Weights of a small GPT-style language model, trained from scratch on English Wikipedia: MLP 1152 tanh GELU.
MLP neurons of a small language model. Each row is named by its layer, matrix (down: output weights) and neuron, and shows model dimensions 64-191. Each number is 500 + 40 x the weight over its row's rms, rounded and kept within 0 to 999. Numbers have three digits each.
After each neuron's rows, "fires before" lists the tokens most often just after its 100 highest values on Wikipedia text that the model never trained on. A number after a token or word is its count.

L4.down817:490458498520545455473531643504511534487497517502458528548490512490507486566468489491450556524442403479479527518545450500530495473505520504455461494537541482501526468455490523628427517569596597553494494508471557542482447506525474482471522512464514455492531536576425399528470499556481498455542484471492452421468521480492470536542528514484494502561460535460453486579448455561411458468539
fires before: " |" 28, " 0" 16, "\n" 6, "'" 5, " 2" 5

L4.down43:481489539433515490510515548480443456536517514498505557450499448468588453494541523540501490489499474431463521505488517540484483530539437480474502438498483449470430496534484477494512438476479514538501489565572530498466502463549466502498458543484510435532524512445485502541498456461475532512530518439456510466444456593490468464506501529525555461403533631531501495405488400465588493478527
fires before: "\n" 18, "." 17, " |" 15, " 0" 6, " 1" 5

L5.down109:465545582503485497473478494546521420577579520465463476513452538554524483523551508535483486468535478502498530513453474454497478484467412467496636546511521528524486412469542627466459506487471532524512586430471519521465514538501482520493605451535469563464512498481491548504490453560470465503501551459498507467501526454465501539490464503532512476491487533467520547519425464506482515525470
fires before: "ed" 23, "er" 11, " be" 8, "d" 8, "t" 7, "e" 5

L5.down880:545446530399458550465455523503470503445477493587577517517453467541555499529449505543450536482555478527503496479506556505504520514492545528455460461502481472552479510509561513453535482502530523517460541562520498466511525460539494497479492383461511479457561504435482573557486508524440527592531488413460486485480487515466509518483499500547449437479537497503466482523418481484471500501476
fires before: " |" 35, "." 12, "\n" 10, " Go" 7, " G" 4

L10.down392:510514469530579431519472568528500355458546538480462436548498497446431479534486507537552501449448543425524532447439506464535528464490498502473516539484489492567447536552470561517460525582510461499506508479546455507479519491487512506435499490490568570547513540544547459452591515500519540472514472552537521509499473496471560470471472561517512532481507522530489549487469465495548516573498
fires before: "." 18, "," 13, " to" 9, " as" 5, " and" 5, " in" 4

L4.down262:488519482499497492473475580488477494471532509497558442485514531548519395513470465443510579498539500469483474496578516483509527526517533508485557471420531521521475486547502498510482464491512565497492544476430464504490460569460461614438458554490475541513487484473471489495486516445465489506473433425502443533549507483474464545512503509439455493512431459460502435412453443460489435464526
fires before: " 0" 19, ";" 19, "\n" 16, " 1" 8, " |" 5

L5.down217:493492533543487558486510463524512501472462470459554502500468491504470584507514500586510471481485514550551519600544505517442518443500506486522479447552410448484441490450543456521660501458553437519539487520494506466560567479431491479487503488550505454488476552447484476493543487492482452548516542468460458445511478564512520428528464465494509581499505447535502515503558551474479487524491
fires before: "," 27, "." 18, " and" 5, " " 5, "s" 5

L4.down26:521495552456491510486460526456464483471425481394522508458505462612447559425513446535440500508512485518474512506553530518493541506504506494555507486496500398447462441556426530483468478464521483518467476539422480583569508524512459461506508513481441497471537498571480516502498491446600486510392491481460502507498589485468503458514458497513513483487523525451512514571424498473475528466485
fires before: " " 24, "iv" 14, " in" 6, " of" 6, "s" 5, " on" 4

L3.down362:500498503529541532466529483473499549536497455452479467505575498524472433431523452510460440500522501510450452480592514520507465495447516502512448497473463487479549489537498497634531535512535572491520560563515567481537501428508490393511487537455509491495526522466404503478461473507449615502386471527512469511456507494505458489527520478490455528526554471515530557551436471506477499542526
fires before: "\n" 27, " The" 25, " In" 8, " It" 4

L3.down680:505460474514531534459524480473495525497564439450516442503547529538502428483513510464490399490507490541497474440502486522465438504475490519471417518493478497539535461530483500574501539502540556486513507482494468453527484439494479424546528555446491488486506523508453480461489501489518571540415486520489506532471462464468537531534529514446485505474561479552510528568443475483503492517479
fires before: "\n" 24, " The" 15, " In" 8, " This" 5, " He" 4, " and" 4

L5.down284:582538492481481486496525548521496542512465446542490507487465455526490531496449522517504580457452500539481543480511515565425461514473450529476466461479457459480525499486418503544490438540491502587465519415463562601465508514573461524496514476500544541500498573487525549499446421531516507534527519483428557540518569546487525534419527490491479448539497534484495593530437365497510545424472
fires before: " |" 53, "." 10, "–" 5

L5.down906:489548512521495522445517491453510454552491532496519538450524460501549498487466548466557498484552519541486515473538517531475456495519510535525501494505421547495561493459489492585541484485498476547479555574479473426520515433498511427525437556457515441507498488514519559556467571571507522468484463534483483507485446508481468475475534542500549458447524515464512527572478518435458483540479
fires before: "\n" 72, "-" 9, "|" 7

L5.down896:529512541531461513444525489547517430561504505554518467530470484452498542485540499516429467508510547536468545474457537479469469490525469513500498502544462527515443507473467536465505490533528465465504486500514500543506498491480539432526492518521474452504578428462454556478418564467468464473567540431405460523471511530493405452568560535552514504504484387534519515517462513446461505400503
fires before: "-" 88, "\n" 8

L3.down632:477541413450470560443375525571478460502497459555543575473554520531496490574497464514470407494471485483481490447492420466552523517583498523513498456525562525502438502470542562484512451428536486535508544490561468505526436483509498507556530500482505549408504469483454460525520526515486519462506516448466477561490474459530439478479442516486539451458505495529559464514502516413507518499534
fires before: " |" 28, "\n" 17, ":" 8, " " 4, "r" 4

L10.down300:547509476501524501493491446536466519518495610469464569497401420466499514521508545539451508543530519509606513508425465479519495499492441517501524537555505500495468470493492570539577557572500443475465537568550534412413465576424536470477494493550488510456516510485513490512490442452495461488436494433534502464496512561447506459584510571493470519468432501507468521511480497505525499475486
fires before: "s" 65

L3.down260:511495523517512453499431483526527514477487549442409509451467475484498540502493423573584521522487512423551495539437462462480498529526457496477515460532519493409468520500512517476492491502511446486438419411553478508439566510580537480632479495541537505521505482410501503515512518534502411497570546493483554478492497508484527454480490470607499566455530525523532592439563558449533478519537
fires before: " |" 44, "." 11, "\n" 9, " " 6, " 1" 4

L4.down738:422457484553468477448493549497497402518476508500508531484505494499497541447529584485495485468478538523514454439481483514507502483489510512536453475525518444435506413550564488510529511422454471484486515533540480498501492452548452486457541512589537468481482503469463481549508502480559557431434522485505447576516492490509448521456474387477491453503466564449511475520543539498469423517560
fires before: "\n" 24, "---|---|---|---|" 16, "-" 9, " San" 5, "," 5

L4.down934:539563527507503500392500467517522493541494455550472499513536511458538503527504549476496440499542504597572475463543485595407432510551518432490460495555448446483473429472518536446481462456477514532486517548527431495455477445554516579499450530514502466584490517496522376530436465441466528481498481455471402497529540476548571518453482492543485540536546477495519513540467436465451512518398
fires before: " |" 52, " September" 5, "89" 4

L3.down211:482494521510451562568482491462553504442488436519587467521510501528447444550546517506482522437562480536524485516615488515574486512499526483505418473445497561516431479500512494558462511503468520429500540487539473519534532509477556544455468492404488449502520448517494437557528576543498519494478405466451498479500484492475534460510472487467524573538520469549490507545543536512585481591492
fires before: " |" 61, "N" 5, "." 4, "V" 4

L10.down756:432409467493429492498424474558635553462514481512531419526505470507539547560446521418505488478513487529483503493504504518513486523557511613497425501489509475416539523467443412487519510457554505456515531530460518508475529522463460529529497464508524449435486487494512507453556434532567499467573513518459428520508510541523511492422460510512491487479456520481474488558517518464550456517544
fires before: "," 48, "." 13, ")" 10, "92" 4

L5.down336:485442488536509506546435536521469458383525502576534472451542456545470485508474459490492475499510564520511558460509460424505503486524496446490509471556469490554535496504551515474489442449477468497462445428489438567506507502529533476520510532468513418532520370591524505469456545528463500559524452472448556511434512580548468474519485528480545454597478510502497431501557455491515480443503
fires before: " |" 30, "|" 17, "-" 6, "\n" 5

L3.down895:508479508497446475508556544531484531435553568411471464368531482515527512508436491491575490523434513453470474503523526519490450499610575540486531454457599485442468558542506502495560501515466496508461465462496480494514543455478511395534489490611485510462508502438487596489468538556527499471534568549502522444527484505431506530425489499619494497508453502477561519499528538509490480491512
fires before: "\n" 37, " " 14, " Go" 11, " App" 10, " 1" 4

L5.down122:537544560520504516448534535467456454529445487529527515405465491439504453546497508486517519509579446544476494506488547536533577504529598491542509506497500511474566470470450497656516469488504481560472551559496467448447507459525460478486444512470476449475453516513509581546478538539443556469479439489450461552510464516498542505472465557597526491466514523562488515530489573485436565560513
fires before: "\n" 35, " " 17, " Re" 6, " G" 5, " P" 4

L4.down197:482552538492524479531429472535530564514525452400354471518457412464491573498464416567543483525488466457565514521433478462422516517443416504454527492533498439430555523511508549502428497508506500495418454411540520488437553516518562438651461532536501531570523449511514445495487503542520448489534547554470513431506483516528517457467489484513487548500580482537524587539516553473568483517531
fires before: " |" 26, "\n" 25, " " 10, " 0" 8, " −" 4, " 7" 4

L3.down20:466580491515459575516462484528472544508441477543539519449530542519464471508519507412434400510541552510491442490569413495467531494465452507537498530576459496542552430542494469581499491494518467478573516552451547558458504481507556484465491569499454533475500473499449534424502513507513571500419532570560517463486472400518461542437494500485480472537563473491471485535547492472407500557515
fires before: "\n" 31, " The" 19, " In" 6, " It" 5, " He" 4

L4.down182:565499567435515501438561480434531507487541540539553525507551431451518503545499536533496497460539449540482459502474547526480523498520517380512527522498494524395595526474498478516477497503462534494538512612540519479486458499506518469537413558502478523468488514444506482487510574387507558450447512488502526480582432486518547483497511497498578507443520505423569516430492545505467452558504
fires before: "\n" 98

L5.down208:480521499567468496560522521441448486541552528518538459401507485477478468461510512462557509513536416512453488541569486525490496500488543468500510497409548524484515435473479508490536490512469521509544489508514499466503442466483564473447482431409501449453482439582475498517501551490531568449445482477505449520587531504428475470532448470509486466536577485526490462434518547437485450603549
fires before: " |" 63, "–" 10, " 2002" 4

L4.down252:541508528475520464495497495476465487555497521480463461485473473546439482539530497532542438515512490505492515443535480516491456427417471529426471550531526416485479527395466526585577515484488528497546475534527531499524577520547505513485457501557535533512455609516519433566494498577503549461521482541510496467456466479462466479502475556485463477497413500519478551500496525517471463501496
fires before: "s" 55, " " 5

L10.down24:494562436514511575438506454506497506564509440495536509397563553521537505489526483456537457449512463515440528427501501568536448501502545459465482490506438503538524420514534522515524500459528528478522577570469521484508513469474424504523498545497518505471514432473484484475512501497530506559429491507541483543545475543595473504524533457526495545515497435534573439470481522520570587463439
fires before: " |" 85, "g" 4

L5.down469:447508537421481497522501528488533501415537533491492447470507586517506482483548439491397571482497487484505482470518463525471496420510449502506476440457533505452558463527482511485462530555480589386557512585446490489522524576503526491519494491493536442444468532478532508479491560450455531526484489504510448481466459513487426500614482471495494506490474507509484420451493467496446423523372
fires before: "°" 19, " |" 15, "N" 10, "E" 9, " " 6, "1" 4

L8.down741:454550504452477573505513530564530502482565506551462507460464466492569492511536526455533425489486469445482451470538479491502519431510533491434511435453474520489479500561487494473481529512488512434530485475488547579486498468443491424495399574451528473531637496512541438496501481537443540557485511542429506500558456460438422484428469562508543471483581446491433523496442446463486491514523
fires before: "|" 71, "\n" 8, "01" 5, " |" 5

L8.down836:445465510520434512512410525536482513516468510522467486492468483477546588487478574548554512504479469422464489595547533415553538426511520490461447513451476468525462554502439492494611549458504453526498465385550527537514487528471469457440432525520479511504614553510463518437483525529463458504563526508455533486549481488457495539443510497526495517539529499394458433513469510505496531514494
fires before: "|" 32, "." 19, " |" 9, "\n" 4

L5.down1141:480456453516498528485497516483492521492502534526456435486431498508584535527491457512459489400445546516510534478534457537517503528543479496439526511528472502412448524518486523504519476426485465545505487479490537502577438451482525454474550519575519570458443558516390580495534495539537457445493533446430511475537516562509528419482542461557434513604468553498482465582482506497504423568579
fires before: "," 34, "." 19, " to" 6, " he" 5, " and" 4

L5.down91:503523489534465519481509473528479413480555516546559561483473516510460450476482496536479485546528474577493508521476502489458596481447443503465533559529486548587477427491485496480524508466455476478525496516493570550484479456489517428479527527493449425424503478536524474505566442491462441469528467456527531431453517489527505545451530589441533473468528539601487509465486507437437399460470
fires before: "ed" 25, " on" 11, " in" 10, "er" 7

L4.down190:451454535543515542567445422470556522435470532559577478556575424482599524486484455517391497382478373461487519536520502498490477503526449498520527462540518483546493421517491440457494539500548480552484554474478517432474525492477466589370487486538494483496490492530484448449434485464552503501513423467452446467451538516454461493483519550567480572550591505571485475514430508493373486544526
fires before: "," 17, "." 12, " in" 10, " and" 6, " of" 6

L10.down112:520527519455468507504482530513500522511539458472505540490478550476554422495450505561475406472518525505531508443501552533449502545509517592471521517526517475502499407555509489484499478489443546458502481536503561555493516503480469476520464516479545425402505446486469484403527518511528469482444506457509519521440518510492574517507482475477500498515517494532509466593488524519455517537481
fires before: "," 24, "." 12, " and" 7, " on" 5, "'" 4

L8.down771:418498609511448530447544468427470520581524557520464484456512502498538487490463541506515443535554520502446508529518512523437520504533499488485562526549507561475500524430464491470513543407521463471482431563470492486471539486496479478449436497536491389479529432453501547469448571525476535480451511492449548528495422502492459473473467504527498481489478484450498486540474528437525439498504
fires before: "\n" 65, " 0" 9, "|" 8, " |" 6, " " 5

L10.down765:511565492473435465496437473491467444402521450509510511544421505479534508580558451532568478551489432499479561476511550494524555451455506460481510475537491590521523492530513510503580485490503500515508529560510510442485564496476442487502481514516528548499537509522526527439603482530548501573597416521459494588491553508460479546514432525497485586533478476465508472474463484478537523499393
fires before: "," 31, " the" 13, " " 5, " he" 5, " this" 4, " in" 4

L5.down1096:508546509547554427528491529519521441466539486533514465518470528428441524510518574513561486524544550406464493517477491532424481471482498503397431512494541516463554546477467515546529528526513488486464501489452557573523505571504523461552505528523574585499496498407497524488489513478523398533553496495500482466489571464458449483492542534477463530468462460481570583521499496406517465435423
fires before: "|" 26, " " 24, " |" 18, " 0" 9, "\n" 6

L4.down415:560501443495499478472438498556475451471528502540419529531470556517499483477456476560449472571587527516481521581521433509491566466529551474409501500526539461463484501440471530506521491505455503512483464544544455537520549542538524505507495495519564522549524458519449518490557549472530428485506482409505493420477500520550405508506565493443476545540465493549540503443552511506510428469494
fires before: " |" 60, " " 5, " September" 5, "." 4

L5.down326:542535522474545565508544524521515502465561515537582562501439538490545437551608465478452534449493519522481529491460490507530457477558488520585448523471463531530490478515492506467512508517558489412514480485540500523427494474492516461487470503473512454563480515478486485496489455509434488452527505467453430517508404566468456505565498522420483513495468533514417478507508531470492501580459
fires before: " |" 30, ":" 8, "01" 8, "," 6, "00" 4, " 2" 4

L4.down204:449481489422453459526451530516500470495450447474469551464515457462464503515504463531476522432499515473439535497451547499463515490522443439514547524538561485505511418591462427456436502485509484470548447473506524469527500516621480454496553531533504485445573439386511497481585519499527534497481548440498426513464510459499551517538558495529499491537501487538500455514422484504497437525484
fires before: " |" 39, "." 13, "%" 5

L8.down476:455585543486484541505467528563546568471471567444529530481512497467533528536570556507544472498524499413504459468593492474534597525471542518491520516537482509457506456517472460467540521449498519409520509497516520495495451508466514512474467581473537479565576514434534527450565472529469498483522497484393482446522494513468454471489492585530597502531535464440501457540486471460507457532492
fires before: "|" 45, " |" 14, "\n" 8, "f" 5, "s" 4, "al" 4

L3.down103:560552507505493480492446502554475487450512588455484479409494520477514489488577505480589476492475566437504475502491506448422515478600472499514501464509488469496470508476530517440465489460561485460471460481520454516478589512514516413499521486551535502456442491399534526478516547560558510566531590552438506502498474545471495482443431544610499540420536572487520535413558516457550450500573
fires before: "\n" 29, " 0" 16, " 1" 8, " 3" 6, " 6" 5

L10.down356:496533523532479459468450503453467445525482441430491554537436557458469482546568503526428525528509483502509528487455519509546555472456513542502491565503512524516415447520453522568532536538517525472491468517525448509502558502456493496505502481493508515425517541446493467413532561482519485588546484527487491586504438507460472532526490516517519521571513537510469458467526551510473503583454
fires before: "," 57

L4.down886:493511508486549440461461481558482474426481491509451537513462491480499452489398482550540443467486514507521499425396546455415536445514532475461516509474493521536481501434522502523529499545514508580457428492462515474505480441493491528541493554439433575496513471514497585456542541485545500491457540473497512471523495541479516454529579535517504577503527543519565539562550518490594484496474
fires before: "s" 48, "," 15, "\n" 5, " " 4

L5.down875:506512484469554465476566519487513502447456448476449411482548506505516465549582504550521541547547442525500573514452451521449464504515513509524521512538433534480519488538479517513464540527441457471446524487503516418481576572517618503540501531464503502490508497509451501491551521458503509523525471472413426552451496475485489434526513524518455509482486448502515505552432475457513440444508
fires before: "-" 48, "\n" 43, "|" 4

L5.down419:521496463463481512509561468522446564444506437504550479460478488537535509483525498516609467514570491455457528453568506464516546455441518549500507489453450456500478436474477439492549478514520509541561472406481538546483479409502497567479490548495514495464497560473490542515527455530547469444481580473450513502556478490537503573506535569482542416568547473541477494595544515530508491532518
fires before: " |" 40, ":" 11, "tt" 5

L5.down924:544431443490535505530553519488519525509499524501503435495508526537541472525491499498499510440413546535425496474493591518498454511482482517478512412474528523455549419569493593524481493467456536465557554477413455469536473439559498514486505467493497429476557479502526526501458552517429572452486516477451538457499541503485405492495478500536464463444485465469503433506524471505478500445606
fires before: " the" 27, " " 20, " a" 5, " which" 4

L5.down363:492499544446507445495479491487473469536421517566493503480480483452554552521394512510540490568508507566535462594458427449486532503481492487466546545535544522455628529493499505590541448524475557485440528457448455470457474425514491457577543434531530530535528434519493545538452488521498543494470472470509536430566519482531528498466570497493480490509438427514545549488475469462516516475526
fires before: " |" 27, "\n" 15, "." 15, " " 14, "%" 6, "•" 4

L10.down385:542525536540520537526504515496575497512568495508524469482528418549482483486527493463511481501551469509512482510521516565512501529416556494500453516512533428459500497479519487545442489493456454481525456425475442502489363527450438473500502500508517476448502468485439508511454549445516449567485457453507519487580491435531484545568520506473462464442553528533456491505521497460401492527594
fires before: "s" 24, "ed" 12, "d" 10, "N" 10, "==" 7, " ==" 6

L8.down1039:503497556511524496428571456484502425496540544533455430557431482533516478525490453550542518544575485487508502568589543508527473548495513438535486539486527540457554491528467484450459521521487505476508465504406478522483504457480501452565479495501512491503532532488513477495471559384497515486485462445519543522541470438496517535434552477444514468508537471472485541447525479447472425463488
fires before: "ed" 33, "duc" 9, "mo" 6, "==" 5, " a" 5, "s" 5

L3.down744:489457481443539545540532464474437508472501527490562537468485452492534488534489488607523476548542490556505501543601494515518497477383446482494486543533497406509570467533557443587545495552511505525523535447538572498524568446496477444462502530549546427435511511484495498441494478542515547559468479490451578535486538516475481496540479471506471487529570474452579525440466474497425502539497
fires before: "\n" 33, " The" 21, " In" 9, " It" 4

L10.down752:409462557511530505490623513510489496528523462485528544465535463466502504512519527469469462515511540519475523464522597542513557459472555499533459463529465551449555477456497518517453512460480478428578476589502517511523584516469551454467538518499429501518536471474488521555519558509457504497440482494459494500564466484503481560491534479461554554514523464503529419544456547477536471418504
fires before: "\n" 41, "und" 5, "on" 4, "-" 4

L3.down13:545485530567465512532482484470487509467491444540446462522558505554531515471369555456502498435436497468520465569544525438560507528494537456451531503437474566524530506574461495576500530477539521484466488505529436468501451493474512471473480510488485515518484423436518508506518433484532565442565544514479552441496533472373569460429464552474451535492565516453496446554473475504491527570537
fires before: "." 28, " " 28, " the" 8, ")" 6

L3.down1044:480530560487554529545466426515469516522464522542548492514528492475471461478476556428517450461511490501457456495535487465464511458488481509524420537590484486510556478506505528623462475497491535482572506525491519505494515440532552463502503545414531496506539541502412531513466465558510591504461568542534600488504498477483496525484544445392488441535536504472451576522480454505507433551474
fires before: "\n" 26, " The" 16, " In" 9, " It" 4

L4.down471:458516449525556548501492441476476512465541421512449468492499517560509508506513502513453479519534510478507504472561518468441445477564503522495540546550485527489500458469531487429506519494532452513462516514573510574471522488538478574501457481476494445575493427566444420490522497467563470499547408515540537443461541495504479471487478506421466505606570537484508510446521451566566511500562
fires before: " |" 27, "%" 13, "\n" 8, " (" 6, " " 4, "{" 4

L4.down833:504528554513473419478573471474519530509512543467444523471512491506561499584474497485533438408535592549472503575475521477466521513547495414504496523496496463476535557455454492518571493477448498482484479505535484466491507436475537423492499479597553467533503452529496528517519545499558521428512557532485555514459393494472533424476529492584492505502471508517500505422569530528461479541501
fires before: "\n" 48, " " 6, " no" 4

L4.down522:483476543460503510462489473552480453532497563485526499417488419480488435524523551545485439557521545590499462539560504529428503532436498503509410520499434503476469473505540528543484508531416496483563490553481518481453556489467528536493440512474475460480488560430494441464522536493523495519445480520479465500512462468536514510522527438435507441402490517494514493512534551455549484547453
fires before: "s" 74, " |" 4, " On" 4

L3.down619:518500531481427523530426443520469562435489522470486424416466461504519535557575464495501502465512521505496480474483472496510485520524517540494454518477523519442502494518515548478408467479440455417488470445554458478461580501521557408516463518513567493442573507487518531448473530580463497546525515498478541477498456502492526442499509512570520444468555472521478570509506554498549434525521
fires before: " |" 30, "\n" 17, " 0" 5, "." 5, " G" 4

L3.down463:504576448467407533509556538531462446532470500437492486473532506484491504536571437560454546478572518481529542468510455486532501556553539519518519506493566437551485467439450482507524498474474503467451472536462499533515513455515478465466457502482546427490527492472520401453578405497530549507518433535503528455466485539440522558475474482494463500478472548513390492563402510506510453498437
fires before: " |" 47, "," 5, "'" 4, ")" 4, "–" 4

L4.down1021:498487488545550459501518539482466495535455549472474495434429546497524468553511489549511515556566500583459522549511511499466533516530523492545574531417537507498516528426510486517529458479479469463416426516500476425504512476516524468460482478550510439507476476480495606521504585538516559412488512495479516497448411529470523481512487499537521508504494544622484527383556533491476441539497
fires before: "\n" 45, " " 11, " 0" 8, " —" 7

L5.down848:511431522478464542516504557536512535554593526478523439499477515499444517529503487544491518512477524524510554489482538513475480505576500441522456428446497487475446449485500571488520490497365483503470500470480472436415522559500468484511516454488512536516467543551558488506444522543447559502521479551521530472503481590554563514559466484497561566451464482442488446464477537485515488492533
fires before: " " 24, " a" 17, " in" 9, "y" 8, " ex" 7

L8.down466:508492487559465498481434536522520512481488486463558581491502454544545507459488456415584466551493425520485556518534562513505524501463595514543490524542556549482435408487450516463511561516565532414458490511522483473564507461430447505449527435490519525554544459515504509447526531515517496571488407518489558471543458486510549490512482532470511467512432488516506461505468454461479516518467
fires before: "," 73, " |" 6, " " 4

L4.down1031:493518545530526540571450469476439499458544511487437557476487443505538508503522490463522492483531470431530523481432499470465529503476568482459509469436498418500473506511506499429449479538501528389524501478511533491440457468541496427551484442502559491505522527520461452503568486512476539493500531490490511526533395531510509467541477487481477382510587501553518497437480551491479467496532
fires before: "\n" 20, " |" 19, "." 11, " 0" 8, " " 6

L10.down629:575532455488541481559420519514495490495522473562481442502452505450483507508499518518544569559456523447518571546616493539494553457487522360492450521451527506524537469461496528554640503492500471521526454527445519516526530533471544434523492478486513431491539473546507479515529556425427517559502485561517529527471577473502464488451460520487482471510540419475490435460574428517493455517408
fires before: "s" 23, "d" 11, "ch" 5, "x" 5, "ttle" 4, "ke" 4

L10.down136:520528487532432483524517515501506486494548454462559534519455555560433534544526526492547493531488463567498525459453484508453568436492508408548450535516460569485484464601502499511589497499524537510520566581490542496537497495396499467458485556493629425503527497519553403529553493489540480489584507538510540518539468464542458582537539502527495544479479402508511508483557489554434419442405
fires before: "ed" 36, "d" 9, "s" 9, "ly" 6, "ing" 4

L8.down10:608491474550501432475460527469510503530501481585534517433534525464487517466494501468501540572535513565555542482559450548463505505500453516523431487517494484498523517377541517478476492546463557535575500518467572485526523541537582510503514475541549590453466498438428458570412502471505473566556476492495542445493537516462457413509482529492537479478525436523502544481494463458488451516465
fires before: " |" 19, "°" 9, "ed" 8, "es" 8, "old" 6

L5.down798:508464512503517506518463460501474508484502530453551456534522500534477431465440506522468502459427532546538497531588568496579479522510488522521512550469460423509421506556502495455580514405522409531510501453474492485500525483543500522445598475526474481493467421478425511474504481479538512450477458411489524488514484511546527469506564480566506493616469448489481399493454486490484523495487
fires before: "." 19, "," 18, " and" 10, " of" 6, " with" 4, " in" 4

L4.down1116:556473483568482513456538520444510475540525445474495526461587451558495520491493472528567568476483448526509443558514522507532437499468544525481532466437492529528528479472460416560476477474535522521480534550514476536550503467540477472491518511475446488548511467462473449515553479443438579460483493486461438545472554538490502523516453475490505488453597556501499512496438495446511480592479
fires before: "." 37, " |" 22, "\n" 10, " 0" 6

L4.down269:504524477552515505565545463502483450445528576543528495499463431569478394545616566533474517560567496468545543493535466462497525476562475517536470491507547488536484526562520524462543501447472467551551562484476547492511492553436529444541519539429597550484438541444529460480534543482557489548501565548495498506475501521449469525580495493509535503475511517459485473511486556523527488510522
fires before: "\n" 34, " The" 12, " In" 9, " It" 4, " He" 4, " She" 4

L3.down401:451507499464525510529529484547449502443515558512517559479460531559468470553499494544536489512499513546527498528506443507469511425446431504491451557537471431552565453515572507500514522544491535529501507420512583539487563496511521449490487569520540473445574534465511491439536503535537560532494510553444538533439474487529450475615467468477537502498531463476572552465472510500429449541497
fires before: "\n" 27, " The" 20, " In" 10, " He" 6, " It" 5

L4.down153:485465582482427471513451491598501486440462456474429483495413507525508448558472437613532549559520492553487552560519515518522494464499468568516571504494559490488423496503562535399483522493494432412462496509512509501492577535553480491495473527582539460542511549511532486488487559540493482541555490558481445443449515546530498531528434464555571477512509552472496554528473542520575456551484
fires before: " |" 39, " G" 10, "\n" 7, " P" 5, " S" 4, " 6" 4

L5.down367:473489450427503574510516559481525492509492542473484534518527425487508569521535473528495498462451471502482451489500525489551495467544510512579541422485519543459480473582462428501507510501600533487496507503514500525459484430464459484480525481525446477546506490475438553547543440402507453500480536499495437568441501544491544566542540509534503500600491471510460431546476499496525486514529
fires before: "\n" 28, "-" 20, " " 7, " Ho" 6

L3.down1088:468511452485565457506516470510474449530551472430479450521507504409441522481572461526538424520484472463449504510464587521522580513461470491465464523443526550528543451568500463460527520541472626482508501490488467501592466441532519455518506501481529495532550542491513472524548530560512467463540477509508528480494495507451496572458452463496503567477510581490479471461475526486524490490442
fires before: " |" 21, "–" 14, "–20" 9, ":" 6, "\n" 5

L10.down531:539529454489493537534485495514554455433482506505468418456495455508570498498443522429525525505569467435512485459515478466515520439418442561455429502493491486497542528450486586540432524509471441496495494488420449488528468467496543433459478429441558499435508450439495496520420483591511487490495623556504460499448545537475499517548544500517490497474521479468501462629545519466456485555567
fires before: "duc" 18, "," 16, ")" 14, "mo" 5, "." 5

L2.down878:400527504504487518484530509518480573559519531467510459522508572527494512490562495495460501493474538546458396465471489490452476379496503492572481535500511530520479450505521517478395622504473491487525460473528513550534501500443547506493539577515529440428499457511531484519652492523574509473485470552466565518521527485475526510454479549498477531503491487522557508445482447523520551545518
fires before: "\n" 26, " The" 16, " In" 7, " A" 4, "\"" 4

L4.down613:477501536550509576541478511520524533581501419492448490461503452513513546499520461515488500482529387463443458482538568458486548491441474539460489478395433500513476495423469503451466508519503570434494506484522484541527467493475487444531424521458451528530557446465423475467501520490509565483530502542499435487471471476446494475493491534532518450505567527549585464567422536463536470534519
fires before: "|" 55, "\n" 7, " |" 4

L5.down1089:434537469598556526501519499468496490483481483505548491501411506499511462554479536474537469559561504511455544517497494524525483535490541472463558546397451535500569426428451490532510448505543486524521514483486522432472455457511484490480488480438515442497511480500467512465505579479474492462489449547468549536475492481423495483555490528496504467531575525559460523493444515410475495554506
fires before: "\n" 33, " |" 15, "." 13, "–0" 6, " run" 5

L3.down930:484427493528479545456512456486463555499528526584487552459498526495507518459503484472541499531477432466580504407468520508532429501503536539462491559457491495463507489541460517531528513510576498516513583468458495534525451500561502433490477515479535485453500501512466532447522491507515483474523504514486452439449577502513520487609476418522504518528472549448487443483475513543509443523510
fires before: "\n" 23, ":" 16, " |" 10, " in" 6, "er" 5